{"n_kv_head": 10, "head_dim": 64, "vocab_size": 32768, "tie_embeddings": true, "grad_clip": 1.0, "warmup_steps": 260, "decay_shape": "linear", "batch_tokens": 65536, "steps": 8561}
MLP neurons of a small language model. Each row is named by its layer, matrix (up: input weights) and neuron, and shows model dimensions 416-607. Each number is 128 + 24 x the weight over its row's rms, rounded and kept within 0 to 255. Numbers have three digits each.
Before each neuron's rows, "fires on" lists the tokens most often at its 100 highest values on Wikipedia text that the model never trained on.

fires on: ",", " |", " scored", " played"
L5.up338:166127116132118111166099142094127110139154139179133152146097142156139126116079134124087145126178099180120151131151173114106149083118108133141110110140105159137114144130147138191096109078145115126082124193132106157123111138137105125111113125107152126116181130156156143138144159137095128095144140162093160117096132139134131062144116100104117117101116135137148123124136129155122117155156120116085102114111104145152118123138134168146115171131145127168134161144159128131140131085157119122106117114133146080143078170138129120126099118128137129136142147109138129105156137130169160124

fires on: " was", " (", " of", " ", ",", "4"
L5.up2383:114161115076129074114122135116160104117173143096109131134129160155144187150142104114093138045123156122140095126135136156150116155126129130133144142091141209103145122127124131157104115127112126149151115108166125129113094100126113101131118113126133138136123153125150124119140100153138123117082116136127149139120169142091143121121142130126143132107129172125133130089097083131125130129158151153084132139056146087124158155094140162132135152168133071137143063130099113118114143100127137117171119142137130126157132162178091122080145128113130135137148152133098123119141142120144146102

fires on: " as", " of", "st", " with", "th", " first"
L5.up292:147133127194125095181143166131136113134162171115153132127137138078148143113142098136164097144116126130091130160076187153113135127120129108125122156124098146103132146135120150157095135095165110136110154126090120109113115158136106139115126139090155127121142120119145151161158122111120172144104157110092122068139131161107100167169139184095140145097122155116130140102089126111109157059090150110104107124154131126086151129161166142140089146124180098127144115098134167148149129120165089131136106117143124145152177130117130131112120165086126119116156150138144121143132134127124142119

fires on: " to", " early", " into", " re", " later", " first"
L5.up2425:139123122134141127115120159104132108138101113118110126137161139058108128140124115111127145092159103138091146093122149169171165129161097117138117147096120181092174113145151131122145108091129125085113164122046097087114120153119145173168132120114092144172178114108123129158106126147112152128093147153126165086133075159131148118112169114121083125136173086098126135132114072157108137120127119137150117129133167154144136107166147169167131166117171099137132098126123134140133192142155110137126131126126144097136137117083126161154110117092094134138151116138126099116143119089158125097

fires on: "8", "1", "4", "2", "6", "0"
L5.up105:140124126137123111100109153110172097137154114162104122123123114128133124116195150118104100125101114125098164101163109136139137104113124130119112099149127154129124145145074101094128104140147134098123148119088122128119147111068101153124166109105149131115110140128158102110145146126128155134107114164124114163113129153123107165134135101127174131091137150116164164143110152098134134130157139158122121123106118158139114091139094164149090118123116130130170126113141129116147125148109116145107143114105156126093108104088140107158112112169202102073154153114159117142146092167159122115

fires on: " |", " as", " appointed", " named", " nominated"
L5.up2444:151160120113111175138161157129114110144169122126132101076156096158137116124165089124172093139123143135113128141088128145099124082114119128080128147123128116076134145130152152161116118097104133141150167157121127127145129093145135149128108148110153133115174123138093158126144092127131111140089157168090146126102116183090123161155149165140134159093130098129122130158100096114096110116096098112149121106130116171092099116143149145128155124156101118101171068160144133123125146110163161113159115098095104143162103083141146153140148131138122131129140144132165129124150133146138132134

fires on: " |", " the", " a", " no", " in"
L5.up190:119112127117153121152116102113162141114070110140117121140119108174127103119119134157128124058122171118142125112100132132138142088122099117162075117094136119138122104099140109081151166100117118128168129125118197139117110153132124134126101133123127107118130140132140116136108107131122143159159137093130137115142126129125132080161142131164166149146147135149155154114121092144157185087110141143096141128073137144106133092122118159133135148159114135142122107146142123148095133141162064092132137156160122203121167175158083174116100091126110129115123129115116126123152097097134183184

fires on: " at"
L5.up2461:137142148107122134125126121130158144135148098131121145117147154107111106137108147091151144140122145145123138100096128134108166113137083132109127158153113130117142133085171141103148153162134151123121129141098168147113127162128123116113073172165144098134127115132134138159146097114087170074162145093119163127103150131136137107153126132144101134143140161122175114130163127120144130130090107144131098110123109145121145162128070150143118173152118140127160155153147121134132178117128148072168117140099124130148122104144126129098121077133094123080146160144079142133154141140154146107

fires on: " and", ",", ";"
L5.up2418:159150142147132111140129146114108131164177145133081150090140113130124131133083106135143096133128133143140106121122125129095151152144110131141154153124082093125190094151155137176174127100098114121102119173131105094122119185115123141096118168135138117132118155175108164113174133105099109108149142154124119118133121127169127145137120080103095117090127144144138121092139106158118098124129086131139125099119080145180137174118157109132104210119183129138133125155129127096093157125159161117153150136139140118146136087143137125107142162115119122097146146140152118100146148131147163109

fires on: ",", "–", ":", "1", "2", "8"
L5.up1248:102120137140141103134108081132132105118098157140139143150093109129094093084133114132145137115103080135123165162146143150161169144116096142155128095102114092143119117089098127137094087101098110133125150137134137143132107171091147144141083168126170153126136118148147123139138156114126113159115116127094151126140130120140132108178145122107126148102142135173142120123121106152117119138120143159103125108134111126125147149123134169169131175130112159130142143122123135134139133115134131087116156135110118108145096155192136097105172146155111129099133132125153114108162156106122156130

fires on: " to", " and", " on", " about", " for", ","
L5.up745:129154131119087101135115150119118133103117125119134099149123132113132146138138152124145110128144104162097080172088152153151129112123097107140144135191133131162149131111142146122143131137106110095109152152110110150081100167131169149104122124086150119146125117129132165149103123152104112133175185149117138136141095122105122071148137147091106074109125169154135137128157111165134115115106104164145121057163128122126156120174131136142112154130131121109169155161183138131126127127148131124154155124146151078131123142115117103086145114155111135110140125120113121096131103129136118138

fires on: "0", "8", " where", "7", "3", " such"
L5.up855:141122124115113136123106158177146140126103163138124124127110139126159176122118111102076108153123149124106135153131103135131112092111142148127114113131103118160124114155109182111120134133158079066164118142142121170112154122116130102162143168094177147119092116109169116152106129115071115109157138102115132160086129082152112112151160121095154084107126123142154180125117148121146151055116092154134105121109135144136141092132159139168093154120110135124196125159169135138102137116156126138092131090100153155131120158115144156137111083131104130066120117135099097124147127116158158087

fires on: " a", " to", " it", " there", "0", " they"
L5.up811:127105112086151136128124105045160129142101118137111145117174118124112143152159139102121129140110104178143108127139088142093165112108152105146106161127075139165132111089119134172155150106136141117152160166160110116132139141147128130079139171131152149093115155101137137143082113144106149145137158119138166153088110105143112120102126105133138128099143132159161117119112089099147160127134119159110156140109130126155181138094184177142121181114102137103138120137170145138100129114125108133110133130103107158154128108101116131134121096092115140121126143119099124106152135130109180113

fires on: "1", " and", " to", " in", "-"
L5.up1690:134117141175128147143112162116105136173110129128090156125085151091135114125112095104132092113119109161152134145157162155171132106149099157149144151123120143113157139164124154159160156128114111123135136087101135103121135147124137197116136153079156122133144129172158140172164170116129146130159139112120094085126118109134130130135130086111139131126077145133141151154099102135110135101094139130129133092125149178120116114099152180109129177151153120130145114114161093095089150128148116147197104111123155101169176090116111167129143131134130132110142128137115123133134122105114115122

fires on: " the", " of", " over", " a", " on", " at"
L5.up1516:115105089082138132125110101064156135113115080136134136153157127150122115136149128129120121109114156161062129074127158147109145119103131120151142114120121119123167150088167126149090127112116118141115133129111171156117090116124098134148093116126109135124141121115131112153097132151113116151143155104123173142096186128127153127109148159102108156100146170125101138118097150142123121122114142161090158117080117143132140116153176132130118123143119075144112107139116144081123145103152123064154140070159112089127124168130117158116130111168105144119121164121102137131147123099176106154

fires on: " a", " as", " an", " Votes", " is", " |"
L5.up2429:107166131129121136184128173120143150144150151133158108112106130111098089120121123099113140112127137172123097132096114146086108101138110153172128177151101132104134181103135155161141170104104133080141137164099117093116117109149129116121129108074129115155105154161093178167158130109169129183101158070143092132141115140114141137123109088113097117115122116119128124077133107148152176094134145142132173100113121106100137148128123120141080128147098165149137177144092154116140112115144123126149135134117121144168161134122107129122122140113134153082156131124145154093136171129139182118

fires on: " as", " of", " such", " years", " both"
L5.up1724:120130140150095083126082101080105174121158137122125110160125111106112161132114122107120119126107112147110127150125122136132154135108133127115103118058061120111163144114101116092132096137103109140134124143130148152057124113125098138111131114104166135101148145078144119149066087129129204104155130103121149112140160137127105108158145132128101153124117127142145117122162097154145154136121111154157112091123109188133142090099117131156118146122132140133118110131123127143132130122150131112128128157124118110106115168132132185125163132145086119130164131155115143098150155113153148150

fires on: " and", ",", "),"
L5.up1723:149166111105124118139117090052176117101168136134122091145092152160171124156131140142109119137115118127118121119141152110145080133124059138172163108123115165114160099097132127110157153112095090160154132150064138115126101149130155127112132145093149144162142165168148154133118127167124158162151142103115162108122136078124098103178144103105143110114137142114130135135098165144150124137120137133165172116117096137138106109133126150166108138133133120118152121135139132151126161147187120093163144127104121135132125154167102135065171137127176144153170113140122140153159129137158162124

fires on: " the", " of", " before", "0"
L5.up1453:115114138084124144145100129133157149168121136132164144138078148147089099151141136104156121147153161113149095132126128122091105120179097138109137129163111142122137107160147109073165168116179114157105118129088148153068123111139117153090156141112127114139139157166107133130146132146120127107123142131100127115083113128097126149125126115116138092084118160090134155149108121075161171114141115116115124089142153138152132134130115157154080117107128120126180154130106158150103148161112094166102146108080124165137166110099091098162143131124180088096144139184115134167130136145139177156

fires on: " to", " on", " of"
L5.up2014:103142138123135119114084086116133162124152077126120145135181122153157105122115103092119177132167163127114155121127118165173128141118113107140125149169097188142127128122112156119143175112092139111116133143096114130120152087136125142149095140126144115170157158129132102132069129092103159176102122094111122093097123128156136125144139094153091087135148113115135139131140141184153125130161117150103109092142146165165085134137156158158131175202144107145173128100081136079144096144133062121118120104190139095151162152110115122109111118162120100134147154128144115110143093121128123129

fires on: " by", " the", " with", " among", " a"
L5.up414:141155145121127131146098160094129149118129134102116088133129138118093164143128136116142113094104123189065136100080145114077135089109089141103110164133136138087138138109161163151151113141131082143122129137141137107114122119136134128113158132123098121133108122122149141122109116165179146079122171108094102143117157163133117148119141101118110130149122170114138119091151098129063139109134152140198148126112099127105104165151127175135108131119109137087130144135111152164077154122131167123152162157118151117118164111160101101116121123124124137108122130111108153100132149132156207128

fires on: "9", " |", "."
L5.up2313:110166091147128139092109120164168158161141131144121119140080135133121165124097126087099121120136099115109134117145149145161088100163131139108122134108103152120156149160141140163120099123125152086123105116135115085166148127134178109108108132157092118150142158126153072173135144123080135136164110097144135146146107135121155097124131135133150100119119167147151158130120090116172171085106147162154097124125151154148080113119106115150130137177115103108136120123109122121093077125118139090141120136123112127171106124173158118110107174129134093122133152124118141117114128100115116096

fires on: " of", "-", ","
L5.up2024:120103126143105121138118128095126131136092169102177120156137134141138079114109108094120111112144083133128164104153150123109166083114094147127141086120070139096136102076124133150122095074127108138155126155126113142113112095131124159130119146128147138116138093121164148155132107125077150126105113112099153094107179193095134154170141100087110132107166134082129112102126115156125125107123137138132105107120080146124087135106135132143126152125133118128146114151118119093150132102167144114113141192133151123132101125139147160114145111173120150128144146123128131133153148132128119100

fires on: " the", " for", " of", " to", " following", " such"
L5.up915:134118159135138146138091123089161121157117124130122143125158111096149125113113092101191119108161137175141139100137128104101117114117119107150068163092076163134170138119084167179111117116105124145127168135154094138115155109140123139157094106129146120141135139151117139137150107136138138114082130122097128130094105167154089166159174100139093110126149135078135144126124116103145154130156137153123122118166166110155143110147119163144140139098082089150150106127106164079162154126177099131127145144144134131111123079116134088162123158097095141111129163167130142151147145111164150145

fires on: " which", " that", " to", " from", " when"
L5.up2082:126116143153096135121159124134140132177142130145099099128142116124098084091135071113138093142126151109129158136072114142144113129120096145110143118105108100122110087124108151138166114139111085156126122150105116148121070143133143147144063137109136112127105122125130165132128118123087123140157121140094119121104125105112138177134144122100108158115161098129146161129078152112137109123108118196088120119163132149102117118133137119162126188163136121149144158172148148135139157122139117135117096110137185124129109118116105137124095133117139152111125146138148113156142096127098185114

fires on: " that", ",", " –", " who", " |", "."
L5.up288:128154095096117143177119115078080061153147154163123150118105111136098158098144139111112131137143128105086150135126100130168129127135121167133123140164149151136147142091134176148118114098147109090139157141144118113162087162144146135118126165056141155110120130155147084136139140129141125147158167116089114163130120149137159125152139087123142138119109149154122142132114136139098151132145120161121110083142126127176128160133172138127155136143129116137154144129125093114128132095093142108148149140125156120138146093190096184037092129121135138132153145109122118146160115106157157135

fires on: " to", " for", " and", "-", " the", ","
L5.up1337:141152127131107138164140102112171136133103125086139068090125118118104136121137111122125119101097136140146121110124146132126125107156085151132110124102064106072105135123105166131172097153126097105112151123105158128145121138154153124151155104114117120123135161151124146139098170094138137147118160131122108145135121121126125146151139108095125142164153133136190125072076139127116098104120123140089162110125103144112132089148117121146114113124131109161134111118128125100096123139193151132166128132159120159166169082125106138161174138087156149141150117113114137156152122117135195140

fires on: " and", " or"
L5.up1842:129121146158141143164088114081162126141132150138094104111113140130132157147127082140141099109093139112120114072099153142116142153109113128143117131138098129084146102106125175088175088127063178112135136138100120102109162149143153146118127146104161134158125126142120134161084136091131198153150164144130113094127133118146078125138113096129111127112123119150106145132118142132123116162119097127134129123101142169124121142130156165164129168124164115129146099144141124121103151166127136112117117129132154125106164135135107142078146151102096109132142111121101116127158080085141100148

fires on: " to", " votes"
L5.up1428:131116137139126126136099073105157165122138110119105103139163096142110081112144106147151103177128151127149170119121097187166137128138101137174097172151081153086122144106119118119130092106112161128092158138117128119178097122144127126121097142133128108130149126126121140143105132124117168137138147148135138118101118139148104118124127133112137163117153101170173147155084061153143128142122131133126124110127134131103158111153141150183122141144118100108117124115143118154138117117116090151120123131165150103132134137079147132142131140140157111120147121133128115108157120120124134151

fires on: "\n", " at", " with", " in", ":", " to"
L5.up365:136148147095140127170126114113169117114080144130146107145135179150067107127130173137114085132141148179098126115162154124109167095102140147162079114110154101138157111104114110064142160166114145131108139113086154147162141176166134103152088154123126128102143120110099130151098143165137159131120177087119119190105124120127137111132124157135112142140142146126125123135115129123144140121115086141084121120107159107155142139132131150126143212101162153113116136158142106128142155115130133084125120132107127126134143143152154131101083104105143138087133147164115137146169112106152118181

fires on: " of", " to", "s", "–", "-"
L5.up938:114106129123122120189116117148122118134092156105122138103098122170117111096152114128140081154091176107136155125118129135105129121122101129123152137135096122096126128113119147113124116101083133084148146123154131146096128092147162140100153148124126120158140134115113145147119124121114175154143167115109102116099126115191087133151140145115131099167147121115142141137106142118150181123123097160107148119077120104101161106138186119141132125091098135155177133078113130133066110109125129152066124126107157120145127151102088130131131119154134120098146146134089131133140172102119169109

fires on: ",", " and", ":", " www", "\"."
L5.up1620:139148132101123126143082133096096139154147167126129119091154152139135146120059106130135169105120140131127134122091128101119123128125084117113150078124095142138180116148191143154120121155096093098101147154090144168128098124114158128086118134150108129153099173132144121138128081099089129114181148098104131165163133116118127145171148079110115053126104168154150132142164156162119165137099098139152099098141116177164126170148149095137153138127129098099127125110127138121135136145145149122134137118143147084134171081165122128104165122105095136104116114154150113117165092109146121148

fires on: " of", ".", "'", " ", "ac"
L5.up1661:097102107103140153103115123091153094105144092112093138126149141118151172121134119086120188133136100108069149119132142153111137123104148106113116068107139148118166140108119102116114165156130174091125098151151107132111127084128100122162157142143109132093122113102137106156114113115082157114120123134122156154122138173150111168138110138090132144146143124152139151117086112112127179172143151184095137153086132084159157165134115129136133137171135123128152105114113147141119132110166117106110117118126134118104125108138120137097108077095155127101175106106062130120167133100145119132

fires on: " of", " after", " the"
L5.up1980:140140113129132118139145126163103139128112130138151140113120170155093102132104122111150115159126154125120110103137156115082119103170133143123126125167086124113130122118135112097162125118152155159100124114109159180099120092146090134120150116128142138168119136190147135116115158144123118130103150099106090121096146117139132168135128144133103122096108134048097143114151119123177112088126092117125149130157112133138158113147109177156090160128131102173158168158127127117125152125154129142152120129125148144146120110145079117138151130105159087141126141149169116120131095129117118163

fires on: " School", " Department", " Center", " University", " Secretary", " Minister"
L5.up1512:177172167093116127140118153125154109118138102127103113130093155109145102111102125140140147120151127111117113137137087125108188097104162096113145096146125120135147146154077176116145171190101117098113155121103148134113151136151136097160140096145177106122092157146114120125121144134132159126178109132134124136157112155150098103159118143132095131125110178110137117142135104107144149130108134105138106070102130127118072132159144134125112128141137124151163152102113129125159141114168137154141132117108119163133124134127137123146177116131172132101132161145134142160135103144104120135

fires on: " the", " b", " of", " de", " first"
L5.up2373:118130140154115102165088135106121130124124139119124135125132128092145158113144127114160116120149097093101106148098097136100115104096119116133123154096110099146154155116146113145140142114131096083143186114129161148132126099118156154165096118111101118139100154122154159111173111125129133126101155118147102143136134158145071135163133075146105098150149116145109149105105112146127129081096113139128092137166175095146172117106144104153110111131083109089161088097143169103152128075118128139126176120141117133152152120116153126134138150134094114115149137184113129117145149139116149124

fires on: ",", " –", " d", " -", " t"
L5.up562:134127132163150110101076129112125144152087171119089109138175125122072113123085145130132089123147095130140166124094112135161149106108093136121090093074119129114128115099135139114173120108186118126133147136127136167125142123121164182168110123097122135124136124114158164174065104118122144088148107105111149135122149123099134114137113156111143146119167144168160130102141155149160139056077164177156112101132092136122134118099146163183121177103127165108133113176146121167125149158153148090152117107116164102114107096103146133160116108145100109092176164128140137142158136107119133120

fires on: " with", " to", " of", " for", ":", " has"
L5.up1284:161150128105105142135106115098114128140125102106148163123142124161137119128115127126088129106136118139090089095125134134164125096170052163165131116094122144157131096075106176188154134112143135077141137149117145128113129113131146138084129107080104117160117129131149111123108127138121113194125151082090172126128132133112161143150157120110179130105134182145140131094148166121137144117145142138139152113127130159137121159126128126116116164117119101127133141108143109153092162113138141058126134166124155127151114115136134168069125117108096156123145135133134132123158138123144161112

fires on: ",", "0", "y", " a", "2", "1"
L5.up2528:128124105159147067134111105126132109106125111107107111119077154090116113103146136120095124182121115151121086118138139166102150083084134153111117161115115124136154166082110116146151140129107115126136119104172107126116133131141124127085141113115127157124148126132166149146146113130100175147137143129098083156102139124157091135137135144116137150080172137130140113124061178102095153162112113173140135143120069121117158139116138139147159182170129137161146115145170147121130123115100154103171123104105164126139115161144117160082110119162101097141147127089170096111137161109114160113

fires on: " to", " the", ":", " |", " with"
L5.up1806:165110114086149107163110136148098114144090164096149133141103156110123146125093109099135122123147156123135082120117144120150101093129101122163121168125073135064127086111159152124103080133084158115097159130122156139147156089112117141113106118139135133155168110101158115125148088167133176107178132111090101127119130146149165156137136130109126072138136177106158145151144131171131091082116119145123137054120146120094129151151110172114109169153148110131162135131109115126116102156112140121164152170118170119110148076145118105133175096130063119093108140163075118101143126121121135152

fires on: " and", "s", ","
L5.up899:127135130133103140144091096084137118099120135122079141138122140122097144124097126109129106141073121157148112110109110137083134119086093121101139138097088101109139165134167149160124093161132117154078150141121116156105083159133103140104128118123152135165116125122142114113136131126103147137103185129134142108151193091131094100140144110085118109111145196105175137105130109168118138134127110135139147124166070178149140124113167124141119170135118093142137133139197155098162133100098122102101118169136101130148132122134105115105112158095103130092121097145148114096139119118149157147

fires on: " from", " to", "3", "0", " between", "5"
L5.up1123:158124156138140101092106117107092175098136120115114112135094132150146086123146129120134103080095127124153143103127152130139108102129096132162137090143102154086105080110110123093154122143120135168156154148141148114140109106135177152141122137123111096129128152071128110131136138130119186138137102117142146087148179135096120129146125098113096133126121116122169123122123122179121126138127134133168119149145092132122098130103137178147076186135144133137109096117125129159131129144166118136127118181104113155096144152194143095140133096134116135073202149081091150111114123141079136109

fires on: "0", " with", " has", "5", " having", "4"
L5.up1675:133112132142111099121099081087112132109152122144143134140122133159177123118094171092119128149158128148157104119130164186132098124116089161123112105094116146097109125108111112114116118145106119098131110163117152138131101118131125128178101131079125102123097095064125137189124141130118108184075114080118179119135146133091158122148127112104151120146109136177126135096143172141109118140142142159093127139107113123102115121117171110127123200114129130135125121135126101091142124103191123094139119155096129136132102119129159113110096093166099141110145149136120141071125119134155113100

fires on: " |", ",", " (", "/", "1"
L5.up768:142130132078118127149093123132145112165107191144118114143161132154122101096121135094120089153122111110097142121151122111170120117111117135123125110115122157138135094156173135109179153148121104129124170143152109132179083152138128138111130169133152154129154111146124138129115133143142116093150119126102126112139163136135139100135165132104124148145148170153168121125115127134120129070150131145160140143157125156149135120159130148113149149132118132134140069176125111148075145137141113095089143122130142135140132110150126140100120133078163123114159155102112126136141095118165139124

fires on: " |", "===", " =", " No", " a"
L5.up1477:151172111103093119138111159113146126161134137155144092106152130173104135082090172127105131095109167140099094167114080148135099106148097126141110172121123111130106125073134144113130114107115147130152129133105139135153119110127130099083068122117120100121130156157150128132169126158174123178096115081133130129090124146095122141170164162135162113126142177154133141085148102133132143084139119112113128142106132117109101136135115132162113146195128132125133151100098130140127132142143098114146171134165115185160144158110063147073124152098120136117158148113115120084145136107112151132

fires on: " of", " to", " during", " end", " ", " between"
L5.up1920:125106136116107143109122161136117155127118098122124158149122132101079111105084113099135106183144145130141094092118125134098126136142071099140157129136109177100151129123118145132120149133110092129131132132086149096152127147154141192095137140132109083139120090129105121187086142153115165119116134111138129096165139127113120151149133123120081103160117164116169146114102131144118130148129147151166117083150111159104090109134116121153073153093175098168139151116126139117108166120140118157101119164107102133134166105097111151164105127113091104092127121116128166108152136097159140108

fires on: " to", " on", " due"
L5.up134:139137137124138107113103119141132114113099119083114139146160145146136128081103121119152109106108149144133127096086118143157107141165064131132116124120126126135113134102101100117117128147142125167130157132141129101120140113153181140124141133122152135133167124104119132150093178149095124151149183116107172098127103140124130106163141115082115104129145094161163162101087092127149123149136158177127129121137138138116164107121117144127115132082147119193158136097138172116113141125097127114141159132136165120087160116114090176109166130122100116112124140088089131097172142105147175126

fires on: ",", ":", "),", " –", " (", ")"
L5.up738:143124118110102086142126123118186133146140158110115161120182125129139129157050109113153145114129114107114137152098145114192108104127099160142135140132101102140124118098152149149160172165107105119154102196093153145154143112123174148099125160147112124173108166152119175127157108121128129132132132106110143163146148097139170104175139146106125071140096150118151137144127142166172130120154139125098154103137118149105140142121120145102134164136113140121137152132119131119080139106163136096154129127137113129102111137133123155074143127081114132101153140106106110119192126111167165106

fires on: " ", " of", " the", " |"
L5.up588:121110122104124123139068119098143126153145164093134105130134108087148158141127105118122122131123133143124107124121108140115103156111079128115124118118099120095171164123150123094130155101097164133129161131119154141122103156115157163112139153160139143129120128110113128101163151146112133159104112089082154130117148179121120142163121109133109151110122130124139121108116096097118161136123140162121143191118095115122149131110087120158137122105085160132162127096102123110159164099127152122154160124133117163158144078142150125124115122133130094116142124116142095111148158138123126158

fires on: ".", " Al", "Al", ",", " the", "an"
L5.up1014:132179134149111138151111122118176151123154124130114095132150153099125182159100128126137118077101112142128103117125168121150148131171091134122129125150133144113180143060116131110107137117138178157126133117143142157152126144104084145132087119118106109121109118135113151140125140103149161093139192136135111100109192126112127128143115086154096165123134141137151170046126119106099149118089101178081130123105116091124138141120099158149125181143153121121122104146110121125139128102169141090111113092152140148119156096137118167083119153120111119129140118128141140085131164096153149138

fires on: ",", " (", " to"
L5.up687:146128147068078093136143168068163140150151147141139136121167103130132134129131110140136095162134090128109138147128121135118129112117129141157095120136100112130119115100155126206166117154169126104097135179130138156145122129129113139082168147105165102139139116142114206144116146155143127117141140132113175141101138113160141110136123136075125143134148112136102136113129149137144144142149090130128129084125124154152119108171126160130103160117117114149121114131160110144068168091155140132098112136136124124082099136119130165103139121068122155120137128117132157151177113142167180141

fires on: " |", "\"", ")"
L5.up970:172136138108137135158103145094086170164152153150148146087114138152129118140061147121119110129100138146108127085128101152144094094114108137138129124121125123126145189127123138159125137112134152065116141157167110127151100061103133122120097160126132134170198144163140127144122100112125135168098148114107132183113161126085148125147116109144151128108122148151121119135117125157162132068154117146163146134131108154123102141125106130178141141183102152105152148153144115127066127099099144104149149174121123116165140100140108142128120125127124106120152145102125113100132119116124175120

fires on: ",", ".", " ", "3", " −"
L5.up265:123157137133176110115120112110183113114123153084086105131144129106102111133149140133151171118116112127133120120093144139144153117138114133140115115132115147133135158119061124136124134111109173137131088105166120160113122149139120122126081160150155132105111127109133146135094094110129180140123146094142144123130124108140091135173129113122129156074117146181151131076133090113097187113107119158075131142147129107133176162107087117151142162143108144126117099114104129127137125105108173091129135163166139139142102105125101143089121108128136135118175130109151138079154129090118149115

fires on: " is", " a", " an", ":", " (", " ="
L5.up828:150163128121107117158064132097137097103140118166101162074104136149108130149086114107113098115140173097099114123156135168163110093120143138116178102108141091130157126138121123158124098136104139133101157152129108136113124121138134123108087132126111134164144158173102146102133105108157109110110121087114140156176144100113128085140159118099087093122127111143112128182139095158139083166159121112103121095141152125118117154137197089133109135132126216151144111141125152099149133102168115086169179103149096140181165121177131104112166131139115130096170147138113123079157110101139199153

fires on: " of", " with", " on", " March"
L5.up427:120096139113171125111102123082171126145083167108093139153123117138129119114082117119160103135125177121132110088102146146147156124123096134176121127140123135125149115073143105109123131174060173101163143152153104127143134132140155145117110138134172143116097110112124139131088139168089103169122110086097147130107130159162161135160121152102150127137150130110143171127123123166134140146146114154155100130100111159131138128125111132154176176100169092105151155131080136123145146146146158112098161157125114181123146107135128112103111110146085112114147118130127114126156112088094111127

fires on: " to", " from", " before", " after", " by", " for"
L5.up770:131147124142112126147108069155136154133100136080115120140133150131130115121160139116148107105112154118154062113106151123105109166119104120119130116145114160106141101125105141124164160107125130145102134095144162187086105103101131144108134128149128129095140107089123167164082114165099137126140129080139133120090094127140151162128146096102100099128166099155130128087114138121140175100156105153164119115166115141150110164144097108156132165125163090161129133138174156158134168144135149117123142187107120124115118124169126101142154136110113097117106104089128138091146125117124124132

fires on: "s", " written", " a", " composed", ":"
L5.up2222:120120130153125092175099162106168119137108132106142147108154092149089121105128075097120083123148134122123130087116115166171097125097153145128144087127129138120143126089131174148107087142117089096085130133123108151129138128111146126118121106080075123161149166130125083171149128135118117151114144115104114129135139124128147125131143095114110111122136155106162118109124108158112089113144105167137150113155162144153122149135147154099105116135128132124135103102119121112124153068097153133149155147091156136167157077152153127121126135141118146086160116156095121130167102116142175173

fires on: " |", " by", " the", "/", "with", " and"
L5.up1340:176143124128108110188116107106096139154124110106141109114111120135110163135109087101141128068108126137134140099095165148151103115107081143122120094154148126106134157094179112130114167115105148161095143164130170126133116145133103193174093131111135118114135132125135154165139149151138160116093108090102109128122158154140145150109130123115077164107130116120128107085108109148134124158091141099142086105113115122112120104113132128139091133151157145133115075141145135105126130120155117080157155117128138137141161087208066085118110145118114095100137142118107131133156137095110150155

fires on: " and", ":", " by", " or", " well", " as"
L5.up1245:159153116126119130126113135180094125174164186105121106101142135109121148144118079119160134105096139130127115091072145141118093135151109129158119105130122138115177139138121125149165140137097103144131128187123160167137113171120167130105069139082063117137146157126142158114147129121167134132143155130107137088136163129156109138164113055114128145104137147153111133122123157131090129153091102152153107107085121148123079165115171111147136166125133150125159080129096135097076135096152125107146099101055142079126148097185163126117122144122077108108103120176142116085132128083145147131